From a checkpoint of a small transformer trained on Wikipedia: no biases in attention or MLP.
MLP neurons of a small language model. Each row is named by its layer, matrix (gate and up: input weights; down: output weights) and neuron, and shows model dimensions 128-383. Each number is 500 + 40 x the weight over its row's rms, rounded and kept within 0 to 999. Numbers have three digits each. A neuron's up and down rows have the sign that makes its largest values positive.
After each neuron's rows, "fires before" lists the tokens most often just after its 100 highest values on Wikipedia text that the model never trained on.

L6.gate473:513478568536526487526472496555475506476456528541485449410538449531459526545498470547484566501537492464557484440513490492526526529464441530411516565446510529473423500439613522523533484528530542539516479477467446519414554470486519505576505514497549500446543544481520499503588509559468513527515516489439473402410435499483514495492450450490491430504439529545588463470488604598488484527571476433459434536495554494458454490529450554493549528475434521569492521518507514407515532450476543536524506458547515450495492541418501591509480491516532504417491467445501497518387491509512545507435433520488467565510464475511438459534476496511456490451462522531533472515557533539490473462512495537485489480531520460538434438540572518492537495533531424529560520468499453471527499480437484
L6.up473:400504440551513504491476486493483473476525506548488519529469484454526525466555443538563553544450432532459534542489514506478506556467556481455527488527562486523496512528601500523428500517499557495559489507522550523426429474486559518494566553479508492560464511521524446462493431496525537560458427479549438492495492543511417488505549542496517502572541450541485526468507431494494544544478461538501547412553515561536519524492520486504483550504470552480564508459491526462507458473520611478500486535492485552513500520523543503508469443502524492493499447497463508488508544540499462459538501490452511492402431535542559501541486530489508450490416463602444516558478498494511522577487488512535492470491508567554453499505540495517460552502504498467423530460537518425466552456478528
L6.down473:543539519490497511445492447492508474499486509453426555510523546504511467511542531464478469504494448585471436492519511509451505546527516512549468495448457568478504448528515474477545443506476514478472525502552481500527508507493500464456531505394550459505473472541474497467497467562560439572511526544533527447521503498515526455476545429503438474480482534528534471566507528500479535404468549473497473548510523527470538486505422524547479413498466500446457517522446540547509448565460460553523473493525524517498478466510461509565523571489462501500553522520556480466452494534531529515491443578493466503484492463530460459500632389415568481550508548492523466555610494499497513521493534488524485557461501467409503456518456545482526420536503530522493526515447517563502505548524484
fires before: "\n", " "

L7.gate459:529503514570510518438477468530486516567521503480523490490552479494504514514460549530520498445468525457493515463477537523505428555557524492547521516516490558461507437487519553470508452482479516483501519498585540476506544559498454492514541519531479546549414462462560569487536568469513434478572517515471468426566440451573516505449484477503516533489495581476460473498536503435550537457504502482458525451487463508483589520467477441523509459552536518521501500494524492480476550488480556549443483419527562498490587565491528591495558427539493486554477486521458507438454554498520431506551514469544482538575502486450508460603465499516488395470568455482574473531475457562497517495466470526492447459491512562451505514537538570457472485470502473515507541520505508573529467524481523
L7.up459:533502513416583524433480507549562550472504506529551440414450487535459439440476514511539524436467548523484500483442534486454500453546512540481554470491508572464500458455463521449554501561479544492544473537541524455474460512477556493542511484513498459518505424507574429480479510505517494491465462546510451481442514450569553556512479551470462494573517533522499453564498445485501534585509581480516512479519532467526560470517530572490480534475547423460541547484564544551565503464511528537468437492488425496527460404499480414477488489515456538545534483447535505468503491500478547472507526426496481582532526508459465450573550485536466515513525471562536511519515432530408471525463469436452458469411509560472523416484477504546558518466534498587479498450554556566458497500457472
L7.down459:544524501532543505466552453464530462502430466463476561466502533479503520516532498538485535525520496535546419497532496531514482528433521513458548524498486475566471486545473547435426500483506526498480505481492553470422512498460465487500450527495493489564457484485513538514440503404472551495516517518559548461531492473502459471529494435465513507453476480490455500550508481497464533495547523472445561527491511431447482558580445469477529551436469545453550518496527493496458529530493462482449474479538498577463498522533499446531461472516529503439498577546476447460457512463492545504475520516485487491517472449493529501530495524473453555422453484444586476552406509513543465519509505513447416455485508431571483527527516596441465517517457467550507537539550510480490544553518514
fires before: " |", ",", " ", ".", " season"

L6.gate17:510578467552520526490463469499515497521503472463430552487443561501440449466518559526579479479544545524453473505530409536490545498487444529503516502462504469513522428448409538567513474416529492453504501476440464469562486522498462489475534457490507476482571546516444530518506534457503446530534428480492474564476517480523554535489524556447509486490492497523483511533558566470492509587511486553442449504430537447576521478479512533494516517463512450459468470565566465469434448600471534473515459502558511457505493519498524430524502466468496536463433486578603474488487524469538499570529519449461468424502491505472530463508472515496558449496523608551489487490488562454540479491533486483490519521521532465502508506471460532483447546498545551540480502556432475487456428433489453
L6.up17:581472462502477429458501491489499495496448551448538473469433474469495468448490494536562438400540470475532519458441487452557487461476411445546435550468535522537512557472459540477493544558471482493494564521514461476519549503468548531529520501468531495443529527543455496399475569430487449526488396524481558523500544468515547451472515533485453500456540556520495505561572504588497485530510505511502478540455446515479482460548487419482522531484470467520523543518556538595407598488510530530543444436429469493483537531432504422484479457473548516491537431561524449474465548534498521530509494533489432506534528477459501505477495501509562493512480500495467442482461558473475523517509514485520476472477547476445431572432531504578462463490524479424515474572538449532490512419496555
L6.down17:442492497464458495546496511538470559449505540497535533494527445429519479469491552470501468522465494499531521477446487530476413483538470525516447477433538506553585500525518470539523533456453481511481462552589451512534533515500528531500492567549545506509436515465573466596562522480527492426442395576484535463549439527459507495479492515532521577500458518508459518486463513555463507438453521499558418461521483487427500516510476523534482494469455561524550490492526491426545526554536558498536454500492543517518520495571555529502528497520505496585519419470515515454564438525522501451436514495516514517571452528477492581465451480536481504489449512510502507491478467566531485489506453606489462536490489482504496577581527499483429537462441510480524526490506525485528463454482553
fires before: "6", "7", " ", "5", ":"

L7.gate564:557470550447570504490515502513529487503450496557495575426469490433528498480474514536509469548522549500536515552511413419526502465482503484530490529474477456545552484486498536489487408545517493541508501544403543482601468525469467462469495537565466522495437548563469504549500512472463465485495477479444480506418492479490600532510449449486455460544532505492514507505496466440508457459490499582503489436505514514446510504477453521525539527524495460545490539517556462499490480418492505463542537489513437514429512517437515478546481495523456528470428466465478511540578470563434524495461455510479454521524506450473493469490473529492447541507490538432547551493510463539475434491518446483521616439470517453507569509480511463503506500503572582576522559480559469497453571481550433
L7.up564:531495522445450434538460565482487528422487506511475533483536486452475571521511503518550491480484450395586467498491521485527503534507492423522433491513593462550478528549529562470532499510508434548487480488529547530453531520466519550511533581438508455489461435521508498503497563493560470452540523537475515539473511549602491466429460456536418556525531499439473436496532483436512432466531530507551450458457497480510472512537583515487542491479522437501538489494522584480567487535444467485562421545534516476499500483477590513482471530570436473485529487499493477553515571530504517486523473479521482472447538501500518520560571553510466497496445411510524498492425473461520450528491447496539539538471471520503464510548495517548502474541404440487408507586483464510469538423526510
L7.down564:435432539537478440543490523479511535476515428517486523509575503497493448473434561554484475461436426451488558502457468519480432445543537504514555463535511469544503537543528511481488500445470482515412457525536449556520444414524459458495511477438497513532516469498516487434463452495449516520543502451434451494505526560459478525443519472494517520435477469477498580450538456480499512486460558480473528561542422514517535532472516506474508544539410503589486474479490587572469504509554527591430413587487537488574560541541468573463552515444498485485489455498437475474486522451562434446499485437465517527509506477451538536522493441445499503463521544513499475549526486489525557500523521549521494479501501558502445463592537459547461508494493511417524555509465528503450525469511459
fires before: "s", " to", "ed", "ing", " |", " that"

L3.gate21:486567432483474457524489484465515442488448540533505449521474534530476507465416499471490539421504540488501569436474494479494557473425494487439508454455476449497561523535502478556476505450530472495468464487501483525495460540443573576484597462494386485487540516523486527516472524511506535463525566482466501504480489519500480504495434493487495422440503551420515527523529483487403485554479488519539464451568506538452447462516465564444524437512476517541479486488541512494528466485465479509533418551600499507476472481526584490474523528436544521553567523493481519507563485530535508530514488444453473482510494499500522499497477478509433543526427502520512557557524450577472475490461560475398558507523549457539488472522494478452436548506470507514545547448506564514527532542418535
L3.up21:613551459543446557414477511587496428479457451537487496462473484579483492460474514490470530487521512442516464497429508572438561460405481519547542505472520585457478512549495482551518532471478544516504536494490542427517496495519488471528503560465541593445484540481539524560556489436524565444514443489521403524512457507442464497507500519574482496510477554546497562482495521466456561516483544542532430496458446476508457553482489475497472494590538548559526528504504444482472469457507494430556505520495473510538457459537490476432452479401478528472460460438512537459500524566647461517472455572519527544535444512502494495597511431497441507525501465537569527515495464514462497544545499532499505582486524570464504509448463550479530511570423557471578480496490456504515422600524535
L3.down21:446541512550394529476588531499484452510407462523458432471449485510525471599477508508474488520512496472492497540548422443529538454430455464433418449544463492492536509542484501452537462492527523459451544503526433459518486506548565488470581484456492509565508530512576509477530482533535541497543487471452458527486499501508512531517449563521498473410465501522570498582588484499492524504489491520531459496517486509475442452470505498507531430460450531480445585495459483544563577510459484462491480480546465526503472425476492535470482553456410509463521498459547469516556469576591544484487494483478513502490481510528572469519555452477428497515489516492530471558466470569456549507551465561521500453522544569473479511511535542456463469501548543495505524551569553462456537605511472
fires before: "\n", "---|---|---|---|"

L7.gate1087:400536511517502534536487412534539481541449497509495590462522505497483486520518474494510495471523457507461502498496409499488581464490510525493530486487467463496506474543524523506537569536484482467552437461465492492459459549527492489467453445522476503538489512506420557527507464595450475536501541504577484524529519502523517436526442516456508495571489525485448438463553454427548430544493533536495459509503483493507541522483526565521500455537546487474525515537453534520536531473469547497550604469523480566485565507467532509468418531510527553407518528541523485461513512508558511449522547505484532557529449508527486533534555506444530492476467529425456495471532470507451441456505421491495595428499473478543540519463476462464548565464525472493448557521535445551544490482474526
L7.up1087:418549483560496534568472553511493515440568494485551565571565454560513457467562493548504517453445475508468542508462467517526493479589531557536510494597539411551486470523478452439511503510515574571509475489521538539545468588588491431508542471522531565527530522458466526551470501487436469487517454494544489498480567506574548481531480479462443433497524497477567435462563514483606464533426471504493476456497490479530473512487513498590535615410535491466465478532449525550564510468493541519481439497402410522447530540526519517392561539478548430546514560523552469471463446469430478476523535466514530469449553502506462491500466541498515492578492525439444529513538553476446473516481495496528495443507459513569521513519482440468518542500475466512461545492558498494522491448500559
L7.down1087:503502498498474565490506557432506478458568512448508473544572518502476461507535525513463511460533527489555524522500492508430427521553499507462491540509518471470492461522480467474483478510496525493524511532561532529592524441525552528528508462535517520546540488430482462500527512521532458533524479486545474470560487576532512510398474468434522524533464480419551463441567521455524548457483553501518510541485518405455469557483539547549522492400512534486554438550492555501535537447480499505538549511499507495503541578599494565483493505464455453560455508510511487465537453497509444481533491494557519465518529513495478513515465524511497499548465488484463507472442490506549532382534461465591434467471424501578509496536531549518521527444482586531511498428556470456536503428507556
fires before: "ed", "s", "ing", " the", " to"

L7.gate203:504506478506501450505527517503483505575505449474509439494481517494510554463540467420421522468516506473512494450428507493507456527477524488556445444540536532528558505582414475407493466460496500555449478433544519476519470535586440492511476521544496467501476530512515485519533569465464534489499423423518503467524480541555509489438496590524437396459400421462459489541515432550575512526528474478516484509504470478481551599451526469553504486533448501542455437498491529560436594480545549464501544498542482554553541498551498517541477500567461594468428510508463545483443475472497484545483481518557536490539523495480523560562519401503505519515450481511552451474540504545473477507527487464476491569436465509552472501439546615502564461530540482460493554562473450538551508531497517
L7.up203:509483491488520523481444532534487487400516484571516505551501462443507523480480459477492567469424528562502571465463503452513467522572554487494544550510512480517470428427492595573553426512473448448480483563509502512557546485569510541540493468537521518498566477530515459526504467417483494510476505555523449549472511440426512518427439493524475484520493515554475478545494475501514463442516446523537519506515470552437506449471511510535537540496484529485544515498517445501505564498535441488490462492521452430468398542448557516476505421513523469483466422531524430475475542495492546456520547487489422475499524531435504420520531463491452480487485471491525476499453475481424524522564506471574542540556488587481543477478477484485470522505592480611517504555481435469502528523469475
L7.down203:532478492483465470486536548482551471474424558413421441493544574524494540547514452531520420522498571494490547505549487542549437408522452414540497484535493485516498443520525473515546553464482529493507501539461461433454492436543451483530554523517488475468500518535494521467430488481497506470561486522493473512449517507535554461558503453472519504497549490472366520474489559514559449478502508494469532587506474530507478481425468491489485474518439508488537577509545479463496491474434541529525610541448497412493533438601449462534495552505469566470545566479520496543533522526541488514530611487510543424463531492507473519443496533504535471627480528508564489522528506529492441516512480500468476455492522446530560571464543420542515494493506504516520529489522529498401554552490461
fires before: "\n", "al", "pe"

L3.gate365:488484450536510443533535496492521518508519443587529581523524547525523532431413519530533523506507560539490521416484505466479617424533497526458467530498457426514474473484487540454539508516479482428459497558549494444472465470500545484449459457537476504515555404536532546501559476492486538495534497512574505587550512548486488471474502523498460447446571516529538484510565482480496514527491571444479470565448491548453465444531497503517531416499533535513484502555520483535495505518498488519500459512515488501515505557424533504486448574547503509450534491440504517536532507544481463521531483526426466456501511503622489485521444507466545513532500548549519510525444469531503484524482524428481545507479481489538425595549515428555510505448472443510509467465508451511543540420516391
L3.up365:457511474538382505525485535510454520483543567537484480449500525545551542483564521536429443413494532471447469392537554526498527512517494485472549588527552466446525507524551496535485583503518521556528509517487571509525485497434536490427518479472530425565506493560457477482490511479484525510422504452551520517450573501480492567541508519501524480597494487560497529452492482453569496470498439515507555527470408538512500527537559561541466501506421495541499535546518492502536542457533505422469589548586471460499494501565522527493469499475487516489526540458473507501578549498508449550542473518461454573521529519492460483493457568475492543527476502564510431561412537477553489547501492506474456516481457478557474464565470527566509480526484541543492448458510518489525475443497480
L3.down365:404482471548509469560525494537524475468471536494460451492461510468470565471476485483447422436476514481603537496493512524456454458512482522434493484508517555536491494482513447485542515530564456518508435597531460474508519446426514526517604520482490469529514548515495447556454561478436479479494500506492493494418538431503500543494448529475521429573492513578461439491509526500540513453434538552488500501473532527509514483483509512450553504473520469509497473501513503462537542487505513442532468488556513459554469423474506536500470494473466474556504516496496493504504467413472401592442490508463418528448471487453449528454445502507510466446516508558520534578446526488470477472472460488469455533476460504515535424463464474534468472467536358523492439461466543535550510536372527
fires before: "\n"

L7.gate784:545489461531503388518404460561488533444492499523493511510494522494523474470522486532507519464512518439500538527555459470480455438499423438482553468483484563492490507466535493484513432464458506488522540484545535497538503526567530552518460488478486477493465478469549524481571543576503500606481514548532516394525592531555463438428424494517497525485459533488496527491595496490539548526559443519560537473469478527450497548482549513443508464551576545467493531486486532580477568524490488480502552469450521528495518440524503493502559555503535473434487520494615445564509456526586490503463499530479530446509493454611523512547443455473484471532521555513451476478571482520520550496446505447532566516399520481513480409517480492463521511489505485468446496556489504518568477447487452
L7.up784:497500545543527531502458465548478461474558559576530535543522502569538509477459521563495478510405581514530568458510480519493545527498509482551533386468473491492437569500480458498438466535494572452501457485506456541469490501417564516426462531524540503506471498475513438500508413447426555483443466486529533558547474600555550479545406474490536424560491467466527469467549493481518506521542537516422519460508478546544542547512534445444518474500521579492519500483488477513455492437514502464489499495523492521481453458563483499388556523545499462505491532540547535464465509533475529523482525528540456464458541487547515559480521485544526445451532513521500418506461509574569492559460563513433522454487556405553432448529512504579518438501557495472519498524535539468442445474459480
L7.down784:499472500489559460557553462499527437557489479501536531529466587501520538521516535517498487408515502488531524519483545508460499510512473572509486427444511472492465486546463562420407497460502544526539478544472572479482517493547542539422496568427558523540463537536493485497580418492507485557470433569482552488545537508514434520539500513549506537481472533481457477443569435465461459398487506470529522478534523548454503516480463538463495491523578584464523551462537511574512495508464478475564459413481511570489467528492403502414550520457477452543498547503497460428474503518524501563459484504533481480504504467539582476464511569466448491473521454454513496468566477516561532462499535537500504454509528470468533498517522529460507474493416511582497445551500565504589445442546538
fires before: " |", ":", "s", " votes", " place", " "

L7.gate270:515497480503486441486468470421565477522489557469521536388465451508432537530492480474486478484476488518511459487485439514463532519528507437455454473568508495505500485529606487521483575542492464429479502461459530535454596503475555485517471462494491477560478494525473480482483464491510496521485479473507480538499471453508517480391500428502537492503463561478496459531578577526548522549546552534608555473502507508543438527495485497489516502472490515539460399606437457504483512484491505456448533467557502479549510527471524578443496486460462505520507492560506459567491544527481487472520496542478533496545532469503471473438494565493474489447488467588491585486534527522530539554522495514529475541528422512509484444470509548469513519415474533463443482415522479485506473432473518
L7.up270:586537510526583487385506476477482518510548513494523575419465457441450552498474488493532471484507497520449456488556471559471513492488557507458537477424475521422443556541485585498430528514488453518506490525580489430510502522541524466533482434502478468499403500586473425531532509565478533553519431534540506544417499523526393525456455470509502488569428501464486520519489470564568468502563594425517467514453455548459491514490536427534476489531547449483596485516505505536528501570427469481521508497554442516502474503471468472549448436436432509544567421504465435469422549443516523539460519520566462501529545465490553463470458448500522522507515436474468543577434511437473539487450504468462456489556496445419406460531465551550514466488508477560485456504492504446546558466545495
L7.down270:528464500432544573481529491434454564471492520518530513490460534516558505514555570415525552451480497465485482507464473535482496500488555519487523574534471531438461530529580508562513554532446529459502566428493457508465454530526603461506550463540540493545533488479489531509619511527524476527477555499399457459529506488468519482411525476480504413539497533488530469514461536521510497474451505544517526485419543498502464487501454571477511461459530546503538557563544548490502442539493555483547445479519610542545463535489405564504430509444535508456445386546498484549481477474508501535506411553477487509622498528533475481524464526513514548486528511512471495439531529488520439536499451542469467533507463535488492507484521534512475394501498565501552558546517509515573517468471532
fires before: " "

L7.gate1209:592444482548546552437552489547556548480464525511493540486498551504479474472530553483496531489461537511513484568540580470557444453484466474526498531485486569537514446515568442455547501488454508542437459569497584562454548563448476531544554503487591428499478481481425486501440521550556518473490446529518558502461444499537484477472471538447546499554555552426477540443544525478530486488518517528529445499440456526502496501507551497460593541464470502492506577482578477615459468524573583538576512535491515548495474538478474458513524528548434551432521512536525468457412522507524520468531477452455516530457595480535531512430511514510552454472496520558558456485534454481483464499551488442492486502490511431501467487496498524499546479458555495500531450486570478410509461480495468
L7.up1209:530522559490479543476493431481514459500600441504548427535508569455507537486484487576548450568456426514527529563458483534462466522516475556489541481541476475573491457519468487542473486473482502471462530469490489535458469470446566481457480498471463456499440507508507499527535511515485542536489502537502487470497518444548480528506425488467493438497492521485443493467490479501554539487500534477526478427536559581503503553499501493529547509494450519586508456552437445520498519554481478529460425449544507547398544591527511529503423478476507496473536457442473490533571503506514548580491529513484465553496513534490452610525489463554504502555498466516463537455431466484540455474502517510492455526486508517476561488481492564525504415490549576447435468506524440501477553517499505
L7.down1209:518484491546488535550543507462527561519559500533482524475619479401457551505533508498443461490500473549510530528597532518445527510482517527438514472578554443510505549503509451436516489420426555474539474536543461500429464494481464457485479531465463513494463499541561514494503505540480534461464476496504470579528467479509427455510430406486488504521564541546507454522576514476430512501543502414483509425458519542479508438472514498506503460595464499527440426568473433495498562506503437563437509512521530526462553424527490405506445504525520504490538556584535499487542508438470526484434503533522452476544460503484500530484419556499434471427531500539473543511434514516520470502503555554496470552481491472506432552522496506375486485503477555510529557565486405500514453549485491
fires before: " ", ":", " G", " ("

L7.gate168:515511477463461448534479473508517506576441476523454501448417500455507489510468537470448478455452471466492543490434473456483463445507501565465444519447434454493497492594530464512522525543431470493501479493550521580493536467464469450533495496486474503463491550570501409448513497554469551548496514460517549475439488577527569548449435529490503528503482436601516529491504475456568488526582501505457499484515517545484520489528451531529539441513506445522483526557539499496515417530510495552472553560572538474508448479373507497442502479535490551447454499505548602493587514462537567504543441551570576423568517462571520563493445500563504472519478466435480524502467522494481513552522566495427498517516462504543437492504476581474525515475532424501479512489498435481475496541572586
L7.up168:437449512524512488501539505538474468482493589531482441545494538512496585479504494538544535535446452514484480438507467511550520531500510529533504464447530452460501473545515490514478459494466551516461505555541523465475524572509560514468543533465460557522426538477585457470494469494531502453484596539499563482433439517527554470474479448462461522507571538510558515549514511484474473534518505512538435446491444549491535539484391548487498495514530485543544530407467504486450586502531421460495472508427541538539549461489564554467507514387496551504512465489476520545542402465527470535492535509456475501520451429530486460517489446496550490588442509489397529507447556500527533576609508496506532502520517572493479574477490499479478564484500519499509463430544538475512569516518445
L7.down168:578489450575525553501455439496595491513535469536530458511472521571496454517528549608475510502525600468550515412522467505513467485510527449565520487542449463483515564491539501560540476499497551494509568457524463428542560474564419534420570508452562499485491524493466492598506479497465518508467464396471463543535502504523535452548531438544514435536489529487484525530470469536503510464441497484447576483488516586536542493515495542461552543442486513469496433489377450512551539517526474528510583478528543520519524542542521484553535445559485532497511541459482489493561422549508484483494486531484451491500513503544534517504492510469461523488539546543440536524512500442492489498536526460482537476492460560572551453403462487533485456547499536530538447535494443525428472597491554
fires before: "e", "es", "ing", "ion", "ed"

L6.gate1083:502455420516527544550431494532518482414487483481590462476454522413499469564449482465568469495544567483506452456522483493459505553541446480396494452504527513497568496515508479535558519547499474523502540551527502506511471488533460541479538467480505479487413522529575534484481503529463509527510473458467503483516493531527492545494414589532567453529510493516476495511490509439469511475536491613521517541508468481513500488497453542420528484502409522488551500510536611562473492555481480487495496523478430560515509506514530543515500542539460546523412440523513563470517506562498525574515562566484472433499491509423585461437503413545488544486488526471500455477567487468482535546465401491587448510566504559512427497483485467461473467439489474505494593561459476520482499489485527
L6.up1083:553522482537512483520478505547465460515458491519510482464410555435578528503492549494533448511483516446486463440525449444512458541467522465545483555538477483456475455514485437473491523520485490474545467468441452505515425521481558482465508468507516527504490473480516441556476425517488555482447521544487453529437506502430529548528475502491463451554438467503508523578455491543491561518506539522500498423562496475531508561488452423503548448508443444524503447530464488401523446521481432559491505477526482560505472445444486554490440506468494545512471465511452497473542522538574459474544460501542415493493491463504508524534532582512472528491458456479550548508553467467500460545508440561508492489504487572546483580467568515449495525478435464528476580471506502479498554493518497
L6.down1083:552470452541452495574489477531573601461455510506505574492501515478504464528497551542546467503529561469576523490477444461567548523488490482515509568522515502549542543526474517520486461503446485439491524554573525436499495455473530441440515532503481519549514410555413504462462452480565539490518504473483534554435418456577492523504496539542484499523534541510480492530546505530494515482517438477565461561473492561437472449507510576444547499483505455554484483557452424508527530485488454496442532516467530498496520470493457552553533471589459493413511511503481487446524439623473554457452441498479485527623522438522433567526431486469532512502547460524556542550530530501474515508474486551453468570519445489545550473445601536515534416538509433485563549473483468469570478528490534
fires before: "\n", "ate", "ation", "al", "ated"

L6.gate1221:411474531533488421554495463549560468518456446466562427474482518507620531501522517493576506495529496484435491622457495495529495470486474460498555475470477522463532581481518501537527539496467457441477525496477449484522531538508489568458439485508497545434533492485473474516515449545497504547508550469548523439422528524503501578549562544463536530459519515570455432508419487514600526432475549459505518493494551568486540476487531542419485479522467545500476533478522539489526474507485522550472468518571478462461516477524520564398537531485541537469551513432487551495480495554527438535484575525536463455535479505475560524461438431538538608532534450482514486471511514517598508451512569506457556533470561436556515552506552561533412500458536433494589518446487520487495493472433437
L6.up1221:493466519481486526509483461490543456469461482463508525476553562554551520488500506484502451477508496577531453525495508513528522539535507470549535437496514459432469482491459512467494478499499516512528554501464505542534522502431484522467507476553566434540536450569536530494526616558433541463480499496455510500493518521469500547533483552451498474440491481520499510407474523397553512487509542553551534525485576522449496520506494506532453564544445545557427489561460543460517496499537479536447538513525491507521511508472514473430541509485417529546499484498394513509468536536517467567521525489555508515522541496441449487478449506487463562532561425478590501585566568525469487481445516448452529499515528550545531489403546556507452610483521517454490499529499556502473446518483500
L6.down1221:520531506472508454552589491470457553410485577444529494501484506417502482398552454516434492492501464427519518463465467402540531514488472589515496473480509501448533463542547534545475510453503486493490508520397504516549459486584515516415487458517514483528489497517462549508545538515524457423467525527527435532536493507496535494505533506490471593446487461440550423489511558458481540483541398511476499490508565516510488555462499540440596526518419426614494500522488490510505430500512437507545468575545488536448482522511575519456490532435502579459491534549472541556479478551452485593512502493505552599569475554432560500514438529515518589444511487505578510525458509525451530486458530477498501457540481478466501441479495515411536526530515491495467574518519484497498438460485526
fires before: " |", "==", ":", "-"

L7.gate601:461547492503525476529458444550553471458501586458434538487450519537472518475493488463518477420497441496493502509501479523499444481497513465465487456531570436468432477536498533502462495408536521458531492431575460506496568422542467523470525540503502546529534508529509526487481540522501474476532536532504512555530504477487484401450515445398544483454540483510450474495491480526479483512542533554434477508514463562494483527510454527510579496491565535459490445495538554516514502482482448468485567476426428542558517488503479513564504511502477557473488570508502469487455478465491468457545552504482535517494517527484508536486556469525536574493471522463487444501581508519469552541443460519491483485377542529509476458492527515475547442501583527508459613479448437498456435472455473
L7.up601:448484516482478549489508490497456486533499505502479525542524522561424505490431513476522535501510528561535484482510520472533542497501436456444502552521514485474534537585507474546443539460443460455548449444533545490442524503490538462473511497455484464544383517524463501499500545489522393471526555556502569457526530465529509543546497488469499489487426549468520497572581421535455424440467519482462506519497437509432527522492437454608566452563530506519470529473530564536507515524498476517514567528531502555559548488500425560559447411466505467506493531565573503472464527474481519549473418517430427500517510533501474445530491476434546502468515462513544502455465580467475486517451535448468496495467518417511477527554487532460468522539553410503441516449441498442490515473531460
L7.down601:481516473485522460494477478423454484491452481430517576472498493409530465515448538440498493496464472489467513468491543475441479518449572494377484480513496514568513528557531516565465500490448522443490506518512472457478492508503542501481531557465526482480497480509574484547450534606520437525440469468486405539541556460482509518440621467547452554443482422489586477477549512562565504483519545458522505509558533501480535504553473471532454546493530515451534525448521452536514586559430465510528412477459430525493481476502522508532528531504565413504462500518485413535516515515520504506498534538512485429488484552447492433489467500574522560410451506570469483503549487487510529466513507539508470481536512479505472471570533502551496418501459513523405484509598449466543533498508455
fires before: " ", "s", ","

L3.gate360:535570422471573515514502519397489443506474528519456535481486489486428502426432491429518498504525485507499536511559544554497515518428482455531421383517539480519531518475535465467531534494562483445506466580496471416539477507495559566514483453478475545474466514476511532498486492515561523541461492552488487483495509537472563437444509564477442498514452484461402524456419460615548538530533527490493453504452469529436497473463510524493441503501480494470502514484496463474569458526480532515432555528531526577530488465521488432495518549520479504574521547559461422436579484570446457429496461515470515432555436447545539515551484498424571586428425556521513534497523455432545542475469486495482574455460529561473527485500483571524475445480441443487551477530535425489512531517470533
L3.up360:585488413481465485620564515522570549481521546555455502480525386587448486572518464515443471548504486432502484495519490427518512480490568573477438470542434496454487553444452459516574410537465484510534504479476471503471525452414497542541493447501517537494503481494461429530487544513472504549582514520480445425536519551483494517540528551439513511479443449513541499451458440496553531489424531503469452561520484453479578514528448519490504499512485519497480534497433496518504446476441493463513525513539512440504510550508481510484449566497500578523560408515519550528444518550503466503439526514522503488515544523523479548409466469494517524410539497491495540595590550504474503475582523428523516465478447407523540514532559570381564534529426518521482539500460529488562512470518508
L3.down360:472444529423438468497521486485547573560485518450464541483416479423484536472505464546476475480439515478491520450439512433502452527473450487446498489510522519442464462490487490510490580548541428539490461491523474511526559463523436449490478496499610426518537512475516560473527523504467462482557544494531475522540480520530512471536507434486593405429509470477583538462569484499521493528421512546517549509561491516508511483458559437492463491495511516472499474531530508473501474495498492491595475535479466563532590563523499566441524536476495511479498580545390534434475487499511362540432510539463474491544531411480474461420536520484434540531481489497494524477567530477469499487518530505521487503474514474512529508530498447489472550521539546504544560502510452487482454564440499
fires before: "\n", "-", " |", "=", "://", ";"

L6.gate1199:559490516551560482520482467483558435479401416489504506498491486451526515526570490466476519485529559563497561511552450475556546518543510490403522526531549539482506443544481481466477507450526564482490409492508433524507444497518467511495549454533552505464520490443509427439426512535438491467469487543569466557509503506518479549514487503467476511489490504493490501508521470534485485507425536493474523502387443478470502443459495549475519536464469438471503491483536521461417583550454469516515482469550450471577414461493514515508421568546483456567579522566475534445456470525496563570424482558483590481488487496444419463534478492507527479499491499514568469536543453486466485552421488469544519504563519546439573518483548530509407476503497565550546417527589472490492528488417460
L6.up1199:514497522482523511479476494548541367485486457489518558419494502432519528534495448484572486489494470544488539530567510463569534502508458474478509577434522487503561500554500495540482578508455526533514475418567426516476515473488454521497575492567523484446481556504488529443465431472496520469497515461564458509566487488513535453501477478452460458494469511498521506529523560452506498482462545513542425518486468527458500455484576481485507544472475566435498535526433537465513543392454560481569542508588485480474479500531428521547450518526514479431544471536440499481526453472562501529475500555526586499500497453448413435484467522436497559482497509479503560532535544532516560553522500535536558537473516526428507514480437538561437483538520514478513422526443487418440444495485533
L6.down1199:518416510472498507437449516465490498534516458499492458475380482457528410495557483479523469463504564542523516537489449466518534513507503490461520570436537475517431487554539505458570500430488552559476535473527404513487504446509475479543549508539545509506452441503497501503502518489498527459423489507531475527522519421540430488462527488524503400520554457487531467518513522501584503469461493550503494522491467554574511535534441549506498557467454501526507526541423539444511589489535468469618537473466458507609483452509451510567429525460483544534561479528465544480488497532574514546487508500422499508478536548403418434474527427468488446506488503465495445513561516554455554513543533459476500509521483520527561478546465506523416537425470443508545487433527496451472516545505476
fires before: "\n"